MLP neurons of a small language model. Each row is named by its layer, matrix (up: input weights; down: output weights) and neuron, and shows model dimensions 0-127. Each number is 128 + 32 x the weight over its row's rms, rounded and kept within 0 to 255. Numbers have three digits each.
A block is one neuron, or neurons of one layer that tend to fire together. Before each block is what it responds to, as a language model described it from the Wikipedia text at the highest values.

Responds to: Clause boundary tokens
L3.up118:104147133092144039131150171088051122118193109086138128128135121111122093158211143110144132132142144107149130131144093142146118100169128190090120104095094117123141152190098160138133080159031131127097114128186132106155156135140107169121147182131066093153131109128144122092196097129072117149122155147154122144137161166078139106087150108063107161163149122170177084163093083122168137143179
L3.down118:148185136077089092096183210148104108089148127134086155089115119097157178163150103129076086220110116151127128116109136172157120109164117067090180121140130123153147106185089137148163090082113110133100146128136164145096141108110142167144181085139065119198134142148180088116124090167129096097093111147162135146139151119104165166134122120161112096136126118187108124138164146131094163164137
L3.up211:093182173148125109130125125085082136105157122128143103146138106144135117130167109124139119138165122120129111180116108131115099149198170131133104118137052082125139191201137137121163112134115140112167146109135109208118146216118097172170143185107086107158096083069119110063192087085044135102090139119176150099115101170088112131075168116103126171107113094180098101142133074162217138091152
L3.down211:150091108066127184161152119128176181183076105120140132082086154136085180082134125097072106173114089129085117116149112112166130119131084171097147156111159123140128125087136099151191115111139100143111097151143122111114082107134166095068127120142144155144126156217130174151143109094145065172154075086113143181141161144186159149159085173101095117148204165135174143121135089136076102123172
L3.up230:135195164146140104192157133127088116074177129049170131140147149133121079162217120116136152135169126103127158128121113114128101159185163124105149132158084129126167147134122113156161076148123134083102088148173094140083061124160110113144064135134085115117102152128112127090099154146121070146122144155155149110158122135094127093135090134086085172133177109184196129087115102164196110141144
L3.down230:104075117120134163076166162097140121133116115170165130078067127101136168134092131164030131142106110178133118127088098127135139072096090064167115157109124097180073160093128075104061083129120153111098135185171111087133180114174149129146144133216119144127119102098208132166181117098078139105117143104138129140204146063153181103111159118128166142076130200157135077136144104116099162110162
L3.up338:129178127111151103100183155127097123114137113092171104081157102156125140174198159109152147161122109051146123092108095162095145173177134128092134127109079110196177146140106157145150122124063163079069098114196145118180133177113128165126104119124069117115144125104135145088178050148064082091147148149140103126140150127098144134118092122084143142142135131174203128167125040116115105151146
L3.down338:113112148103128131087158164164096120140092093097155148098116100090117129067162145132049099090119115108138092108116114183102149081153109142156081141097109138121103105101122182135177078119093069163100160164125176138184110153083153118123145095111124114119174139153138132088106140140124117109135165091110107213197158149120139187143131124141131106120183130160072106102160142063126150131113

Responds to: Segment-ending boundaries
L6.up119:175133117132085105180120123100136128113158091115173175088157146124131118156096081143135139162129130127123123137137122090148152062132100161117113107137078142191220111141137100087127050129114164114107140145150098161075132068194064191132104199171117147133140090136158139122124120121114074111111085150146123067098138114159133134142114156140123136116139073167156127137113045149140138159157
L6.down119:130155151132115095192112105110159113131140124131106142112100151109169153156150132134000175194111122112156140184143089123156166103178115155137162085139060100120180110146102113125000100146142143110136163110144108089136114126165105158115145164145139130111081124116126138135076113115134095134124104138135113114107139115135159122142195137139127144127152095124104148141127118131134135129105

Responds to: Templated stub statistics
L5.up131:126087170091104061156123147148084114059121108095075086095086107099123125169111146067136183131085079134122140124114094116165158113126085135162154085125036135158165152181093175103169165127098151092156132129127128094129133123167145133128142057121121188109149178131184076135106151135095094115148151081155132117097192126194170139113131164119124231121182094108128087176104117127146106174187
L5.down131:109127082141157152111151124098150177173195119174167119069128154135083138101152114204145106143160107112119152092137128160119092142142130137090091158150136075137125089131165065104091088076111049128113067121110148135150155087135193109154120127119069114143161085104064147145173118103193143102088115158102129164222076080068117169154064107069135113142122179133113124101172093115102123098088
L5.up371:107124138094127096119122110085050157128150080166130067091150138128121138142130103131195099158143064083166165131038105171127171125167084112084175130137115148143092189140160107127134127131099110099122082170152158171168109112109146165163114116097107145103159099155126132068087162127078149100134173107207127132150137112111120093133114137132122055119107133141140131145119102089152161205127
L5.down371:123103119130103089013153060131191134117146111109134120109097043127085147120121144075239128100127152146127076160101169149158080139100159139178167156147075149085107109150136153122255089116125129107110140176124156129145083158090129098152147109140118095135132117134144135103134140128139086181109132100128139123166133133104127106139169099137165165139155153108115148115148158072126067104135
L5.up380:061145158126165125105129098142138104131119132104118097099141112118127152154177111123135113179130136130167103132097127187108181125146094122096164114090106155189084149120179144128190089141019152087130182178138147169142100197153156180090141134107112111137137143116088120069116121067072101104151165122195126156186088100108139099116094100129075116139072146095112091169140057112133165185206
L5.down380:069121114111112086110137130149139116122136160101150201158073112140117119132113133177180215094088153174132094132094115136090118126120143120106095147112134099089068104157116097097204120096134142197058096185111126139097113129096113164065114165146154113136153133128137135158176143154151092090138184118087130131063134129146122143123122106108151147120194127185097132170175178112081134079103
L5.up450:136079147102151186128150110120170105119138086129080138110124083138110129153158184120151163156175105083150115135157136152115094129148148187139112115065134142168159151144195166072150072130124133130170059132149138180172139159076110178106087159108119119119119115164175113101155143094101142147140231103168132114162140127160153104115105151127101051139110135139090119097142097123184110138117
L5.down450:101172132150106100146121153151100142146099174132157103186143122061112113087084103091172141105067155139153113094108108074139132112138113063100147156195090145126141121109067143150153196143113143131110133160144119126096132087186162114113157105098087113126109166131132128158075116150138138107092060136113087084091108120087095131186106095164123192097167103115108153182109113128089140134108

Responds to: Biographical years and infobox bullets
L5.up46:144115129139182078141119148123101101117138150076125165142167102099167117165157149101149187118143205049137131113108088137149120146125094158155178122138091096133199104154089179095139125149099090036112127099098111180130140112139149149084068099149122116139182152088133082179100055084104126121129156111098122122114132165154119135168104143047119087116114139121097133129185107112198138113175
L5.down46:104120090175043123106168094118140163127141156186081069108102152151105161138157125154129073140123119128142136178143137110158127133156171125135085119122151149106094148149074119186139129076156132158125114118126188083101089148102157133210184091094145126172090095125060155088156124176157156155123118144121143119112093102084141081117187083150134127137166159148123121125049170205078131109145
L5.up226:112138137132146116155154149141130084094139184058098090066074142089113151095194137101142104091127106090157080122146181162116128085151096107220190127161105110099152127179141133122175125141104101116120129130103128150096141094168128102119178138112113128194060086118101056104097157147128165147169165119205116121187172104134127084089091109108099102142146133125114107094187104088166160106145
L5.down226:160108087141109145103093065120112150157176091201098100112129126105179091097063104140147149160135119152050164173097030103126117176133152116104109155112069145107074134093095148143145132084144171126204149095146138156166090163101106179129112074122160126069149142130121153129137124156139108165080136170078102141084071183132121126163186140165142176112100106133146132156059142126067093132115
L5.up278:130135159097162094185094094179086141059105159053176129136139119125117106165106131136153157142072128143185163133113126134187154080104172136166210118128059125148170144189160180143142119110130171084124110152121163123088132070092100124157123113134101155150094117112114073122119132147154104121152171122189076120180159110101105043156099153115172109103142104107089185142187098144171114129136
L5.down278:085157109157143134136136165126143073195151095135139108098145133104132142129136101156103145151205119138086126118136124169122109146161108110131128145101142109105109139109091096136093114088091151133155166057136205161167130168146161159111106132177121094136098138128138136102124087136165161141109117137101089141084025221116147187098132123132145193115105152129158081146088123101128156104108
L5.up438:058140148161131154139135121093034137108132182103177075141167117079132150117186084135121117116159092090173089156153106140108140062125129123173142164107126132072159170169070206100127106122164174110101118096102101146045194121101098109170164136138108152157099058059113102114157143121117116080161180112162146145168159102176128107094108137203142181210126080071135137136106099131130127086180
L5.down438:153124177090121123107094164118118157154114117114107165101101155175111127091099190054157078124074137133050167139087219145148122120141091156124113149140150136152136105113182129130134087152118108121137085108149157157124122145158092099135101074132156095162151153203145133160169171109113097152094099139104109114128063122112109097177112110079120100082148169122138165141139123144118156108158

Responds to: Det- word starts, breaks
L5.up132:120167170169143155068130063199178107112101138177129135115110135088141117095105128128143113203108139134069133126094194159132190159144078135122130143137090161220084158061154102122168053054101129127172114178136143097154087125134140117158094118104065108128161197126092143114106109097129113090110099121147111206161148164113096098087135110117130088047169084174161129151173113094097131157129
L5.down132:127109141114186073089166133088076117140108098074140145086135044154151128099093185088194156059121119117165125122076088118129117068126158119136085136113118101098175138126108117117142134159088126089077083109124079105132147164091189116128101158122158124128120108166181063150152122130157093080115143134098142144132120093158142112133101100131142163124085120164112135054148139090128145169133
L5.up404:100173152148116133108146146195117120184163101127128137132196126135115108053133116138202131133105104075155105140112146135164121143131105168104155147112111117149140143131046221109255136117135128162126106108118168153120177211140096183115078123073131107168142130103173123056171117100099135088157116105130116150138135186146126139147089119073075174087135122134157115116105120157121112166154
L5.down404:125140168140137132121188125177077116138153109107146120062157117121144089057139120128201146131100097060159093125094144128161140111137093133110144144098123123129136174165077212099244111096119123140116124112148180140093153177141124177114072109096089104164130113087148080065170131113081129105163147130147108142132160176102115135149076081039101167110135098144170115111114095139152116164164
L5.up492:158123140134107099122101153131157077103199125128213123092142138112164100125101101141136128138113122129119128157179076120169189059121094115123126142145079092161181147168164124095116046117114159109104113164221115130069141095148091150149112153145101146130052131087150154144113129161117072094102083121153123108168137085109123132135105157098167175130157097151209072123116097136138148123160
L5.down492:149125138113093059146141132089198072122196158114164147111109163127146155160131137125033171151143145139133121143150111149149143075175130113139148096157095087153171105175133076113014086128123150098115119152166084128084151103156096162129117152195114176105120099110152170134126100106146058123121084106154114086123118122120112119145121177150141131148160121164129129132121122162126132115175
L5.up501:168118135120085111157111122112139093087170112141180115074163116132164136113121117105118143157123114146147123178177122142149179019136097118125134153139092109131189154153178132075127054142117179090138121161203121131077122088130083183155089159134111164127074142066138135129091132179107092112062070119156107110189151093092147129143098166081172142135139105166205094095119086142143117145151
L5.down501:142114137114124082172142113088186095109169141097156128095120135112135153151111121135037169182131150143098134129124131156144144082188129134155189101156101085140168101165121074088025088097133161077133123172179105119112108098191106160153116164182130130116109113112113152142141124112166060148114097115140084091136108101116106125135147177127121131143197121153122138127129104142133126133156

Responds to: Space before date numbers
L3.up331:087118159142114117109171122126112060118160092133169166109162125113180094129177106118216099141094123082125102160124093125144135101112111139142098152136115116094168212131110229122177117112139138163147147135148152159081191132125121161120119135128128094151122102124116095112167144119101079078122119104128118093119164120084125109153124127119054108085138092080175099141115051141166147184115
L3.down331:102099156143094106125171120099114094078162138098151119036144092144182084109175102144241115128115079070114132131132106122178158139093048163116081144140131156127152178136092170129233099134098073145145119134127169135072183134146156169100142147116138128163111118124124091083173132181108116079159117126142113135161146107092116111133126118093120116091108076133166121149099095102126099161133
L3.up414:136131149099207054148181097111174148119154112034161114152135147158130137113138151136148120140184156090126184147163134146122148078159099132146152102054120090132165176125088130143153132145080154141168145132094148127122158203119141118095132116123094125140117131113144121137141098093107053155086129061139076083138124124121104196094134145116119119156151130144148145108063087124126088109150
L3.down414:102151128129073184113068193125042097147131132201115158064146095102131102168141118141084140117092106159099095138068161109160136155096159138092097129184116176111120086165144160144097090123148083102090131129165106144154064070151111120164102122139143111102136105142129111145120219210154161116166127182154162159125105128098155082158119112100134091076072097104105077150173130160139130099137
L3.up476:085097098109118120141098122164102124119168124160164128169132196142102109117181120142211148154139114067127140131111117090129083198094139134069113143050176111132126161139078166101164123120108155162096125136121127115041116162124207139160129140103129073143122071073137153125156149116131049137121125125119155151101171104169166076131090150123134119132139138130158091182156148158158109114129
L3.down476:183143108161114097164148087118144119131081118086080136047162026160164152128079114126132083108097101151150177130180157093133172115106094109211141096208086149117145089134177107127166115123182120109161117104111112127137174104153047129114149106123107153128095163187099108118116111156114148133179143120117104066143054156104110161159155136143071160101111098110122116090069124100077133153154
L3.up502:095142186109084121127074148117126148170151176149176121110110143114139171111125131121208084178153139100130137186090148117100186138184162155111130180184055112107130134120084130087131093028081122066139123111115147096139151158167131132141200164114098111147147114178108133144134104080115099114155116114105120155117183107107118137168147151121121199133173126087126115167090108102161077186145
L3.down502:209095081147152137174126137124119144111124103112084151080134165115155072150141130105090109124047138169138129086133118117143094102093157093125082103160117158114134114150124121112056153180150108182098119108160147161117136096127123130106119089155177131107110183097136120147086137194165168058108097119084128121100127140145108109130143137187163104186056069129129142112144093131128158120102

Responds to: Infobox and section boundaries
L6.up41:093100131148177125152131151111152137144143199028144116187149125131168133172127087093141136154074117077149114161123073154148103091143140104185125157145139130131152116221101143039132159109141158068171154123125155136095174156093113169148158093114070132142085071065093117122089080114121161140103139080129120144156145147133140089148134104103147115156148135123142081116135066175153117098124
L6.down41:154145152150171122099165137160173165161136108147158046088155102112096144107124107150229089174115097105153129111098126138113083093137166147155161112162096089092089117114093118174233101145143203138203148119117109122131112134144106107148128133095102175090145106107114139103191083112204139127194170121126104137153134155145127115139144114119179126115149117113143193173189110142160088085147

Responds to: Upcoming year or verb
L5.up195:154119157114117155112125154148193121104163078098154096152120149134139115131190113091122106165077137129156171089204114162148150095201158135164203104132125111106133143177094142114117168108089130084145148127085154119117115116142138122128161116104118121166080129113106078087141070076123084096111111105188047120155131126123130133072096147125113123174209083104103104073153121119171149154182
L5.down195:156139135113064105166125090148101061123149114157128129121144124081117121099087115165092165165152150118059108148089148123126075104115061098116120144127102132116113117133207092125136105123130160154131125095136103096117117160108133132109141124082109146082203147129186112218095177179167153169128135134115124111085141111166096122153116070114163127127112128142181106179128120167164101099116
L5.up264:103127148186129149105110207099105138135134092162138101138136161116118125172129097104154130173160125091166166156143093140150130070167148122138137124115195137126170178149142138119098086138103108131168107152138140171114164117160118141123135117144118135157098155124107127123130132073097112142069126095199111101173104130096129123109100138071053143114196114134117010108113133142160153109161
L5.down264:162156187093149080153108099114120098146135137133149150110120157140125156128126076133083121143128144110080085122105177105165142150111162144170114027160100151123137069177205136112142131134110179107130104112142134083099077198132159151162138125072147163137168099094124145138141113137153116088098120138131074142139136142123076132173117107137141122155123147081143179120138130118102081112234
L5.up471:073068110121104088108093115153135125075115146090109085122124099129121132180209081131150132140125124067142123144164186208122185118165133159111152125115150153171141181146085141097109154117082098203107135167086176090135156060122099142125150099086097150146098141137104091060066149066142113126096160071133122164211080189069120168093107154137096068139144123074121112082102060132163141155188
L5.down471:112125159122102157121138082099130080118182064189114136135100148144114067061112149101130134101126101133156112108075071097165130116115091095130122137160156130214134112144186087151170086146132127054098160098199157116122107160149131130090146150162123141135171127121179102180188118115105153130125130220115179073069112138155124119146134161146203143092082137130101124177138140107148121131145
L5.up480:118151127164128102118096107133130144098148125157136149159118145105159096172157096108165152150086139068152123110136113091146192035156100158150134121075160122147193199124065150136126138118134119096195112116094123150089177148113059138125141129146135070191133036038170143139089102099107117089112128081191131089132092117121119099148093148108087146167126077145128087110142131142170160097176
L5.down480:148144119126145145135090094134144163144107121113206150112128120158155088142165116101138099147077153097137137149159119115136155076187165150146182035127153138125143165157126167113183142126133182147118107117116107152061085120140106060118080128117160115186107107121115125104127155104130110065151092109146148090188086120093100135154124124137119082174214105125118093088116122145150112097159

Responds to: Preposition "of"
L6.up416:105104089104071079132169096192119095102107123086149190118099105115135123135122151131144114127157120076154119163108112143119113115156061110118153130137160159132125139174132141142154149135117169159131110148098132117105105168143103135093146083114122099155121102111129168071147109056101100071132137084182106072156045168110098139114148128103097165189109149139155115148161123149166111157115
L6.down416:115099112100169105168142109120100163127108152095102152195085125105176151093115118090207159056106151075170110107197064123169153090146074129126126163066096088162129156129098140138136121177168096110155125105135147154081175097125097123127107051179115076116126102095103176075142143146131183156170177147111086150144124160191106130124161112100153141163178109089135126109131137119084131169204

Responds to: Abbreviation period in names
L3.up59:131111138133108076151192127093117153138175053129164108093145124140144143112171115110128063110077081118157135144087135175122078110126091116108114154138124194069153142141106130102132086063100121150102097071130125075113056128180092114119098153072134076174151102125114096085169205139144065111137094126127130188103146112128135126157153128115104138104114142104159102111124141170135120145117
L3.down59:130122076132139119169174101168079080148092133097138114127158103144150076108103171140212107046132135153129091091150122143118156141146135136083096134137176086130181093125191106124205142126122128173106075155154160142103128162103115094131135090136136172133133144095071120162109204115146109163110140109125094143085128107160104132141072109122146148135118148142114165187132140110107195150050
L3.up172:124155123148144081118165108153099119121178113161127133156139092166123099085071144131116117146112109129142114178088160158172164104151133157143150231125150169112100128104155210116105133110103054142078185094164072115047093108146131154118158080169110160122102105147147109123151137137128146157101146180153112137136125119114122118194107084139087104100105143154193096119094144148074089131173
L3.down172:154109139148095167134133089114155132124039134115146107087129153077077130129174143119175117089152154114081132104139137151127084146148089090067133034083105115123160141095142086082244141109150167163184068146114162166155145127082116115128148142075167139123141169115097075118112134113172107094141106085088142117137122131164101176096144134098182139130139117089078169104154123151190135131085
L3.up205:104128094078128098124149115157166149070139137108199095155136113148149102140103119097126111069072133137158135161070160164093151123133061128115129165139174188076131109102123126146135145129124149106153115122143135116089144102095110134124107118090100090147072153143158087110063155141128105114129078115179088111100152146128100170106189096089138099108118095167183095108120187128070110127075
L3.down205:145143076211118146138094112188130152100130125114103089197168098174135082046095135112160063058156125149129140139126162126185140143076092113066109167109155119126162147100156062095129145094145161130161102126098169130110129116114103164139099125079135150132131150123113133126083162094112139174124149142048152102082141091109076108107106132140110207127151161091111126112111094128141149130107
L3.up499:128124120136071134109144145103058162135154052140104124043167113152102103115193145157171090105077114080156127173052147175102102202157094098144097151088153193043090101079162134124129119102108110170122104148159099123108106140172172128132155130136133126139159096195154105138142124122135090132141118153116156159132160095079133148141165104129141145144197110136185078107131149181113095183068
L3.down499:155155140121141114169148134159121068146114155118169156181124124132139130147071139092158137091162138168073097119183124139093159108107083158073123139086126083141126184170191161101172157102118133198136091142136173169139118066124066150105113090153171118142094141038042117124093158090147140189076091141134099055134101147188099110126096127100108108154119152118033133135083112101153202136121

Responds to: Connectives inside institutional names
L5.up232:161104086122089162124163164160087066173170072146125102046110086130118073052183125161113110070155120145098094113088146112171111025162140132177097142098127176127161130149185101121145097125141068129094122068162111107090132110158091111119113145108157150108126102144119102114177170107181119150116131155165119140145184146173121122109134158099078177148125134117156155158115133115179132111136
L5.down232:064195160152127085137133090144133172134093136109123126179164131101135125178112137095162159130104146120134141137103098099139151189135164134100160071122104105143128116115104145121147125109113153092167115131099151139155150147080158133092143085151092129140149131099123125138102110136075112126156136179099168158075131167093112157171086124159168079122138065134143093089147138174089110172168
L5.up260:103110141070171141127114104098082125107180147100158081114151124226145133170164139113119103133150152094139136127078124159110090089137118163161144150160126115083129179132104108158164113082144095050102108085121136081104126164131120126054200158166144130113149120073122188134125125090134091068130166139118131146187133145152110141165099139136160121134190084127139156179132103149220084144091
L5.down260:127138109159105122116142132143126135144065108158118144140147088050143149091143158074178114156114103173105087122152164125106108134125122038117105121135140105152111109179077108090198091140119180184168119164121155118132077115129164103184047139072100102159144162163128134097128128127154127182184145141156140138136149141082085064085147140118138136090066080109125138055153153153095129075121
L5.up299:095163147117206154145158141132178115174129056055160203146090126199155109114205149126101103142148174153107196104171077137137126120145115107132135101133135129168139161134137134136116171069114172118135127126126133149098163145139129122126168127078125128172122078123118111139151105108136062120112081065138136083122110089132112124103094148125154110139119083099135133153077116127183072163157
L5.down299:160133123170110087101168135166090085137096160170093132042154174090160136126062104131136165126156106140129077145135164113099134137093117198150130136131127098062054111133140162106190091143096084133053142168130122066164085147084199120096099164100098155084102161143119167095114183204107139168156154169135110162139176154124113141134159096119101139151098145135110090147207132128144179102097
L5.up429:129131120068148135152156129092130094111086106098146094123167108169157072108153185132127167130192143092132155137107121099150108086153178126141141151100103150100160130134128121122161144138083117075117181125095109171097120102097114141057155175090118181142103092124124125166194141127162105065102093097142169044119101138138098081095193144167103176128156092140135133167134103093222098139183
L5.down429:160135167158130103104166148139113175115153062162080145119084135104110130162143095137072123116092122103121124151142182127138143104123154100124193138091105060158153122144118113139169073141099170123143091117130164118124142179109149113147096130112153078132114135109112136090133111083078109217183148129120126185166170134068110166180117122062102157108084112128104154079123099193088138101075

Responds to: Space or dash before years
L6.up335:123138152150181127103114145125132094101126153121145101170086129112185092109166149142192185162089181050176136135133130092126088107135131124128171111089144120081174130157112170113114178163141125101203147071132171122153125154109083122109151127123151143100166120132152113116125122071086110111126165118150141097123120123110103085167135163137125130127221087097125122091105112126129162131174
L6.down335:164127158158165129087122108124139181132094124111123169146185131141127094194145097056085166153133113090095121106191157124144144111187150110127129095096139157124147130128117193085138090146104137146114127130132121164144122172150157132092042111141133110101163159079112144124093116137181085118071140111127122139157056155117107119117089123136126121138135113184141147134202130170196075076102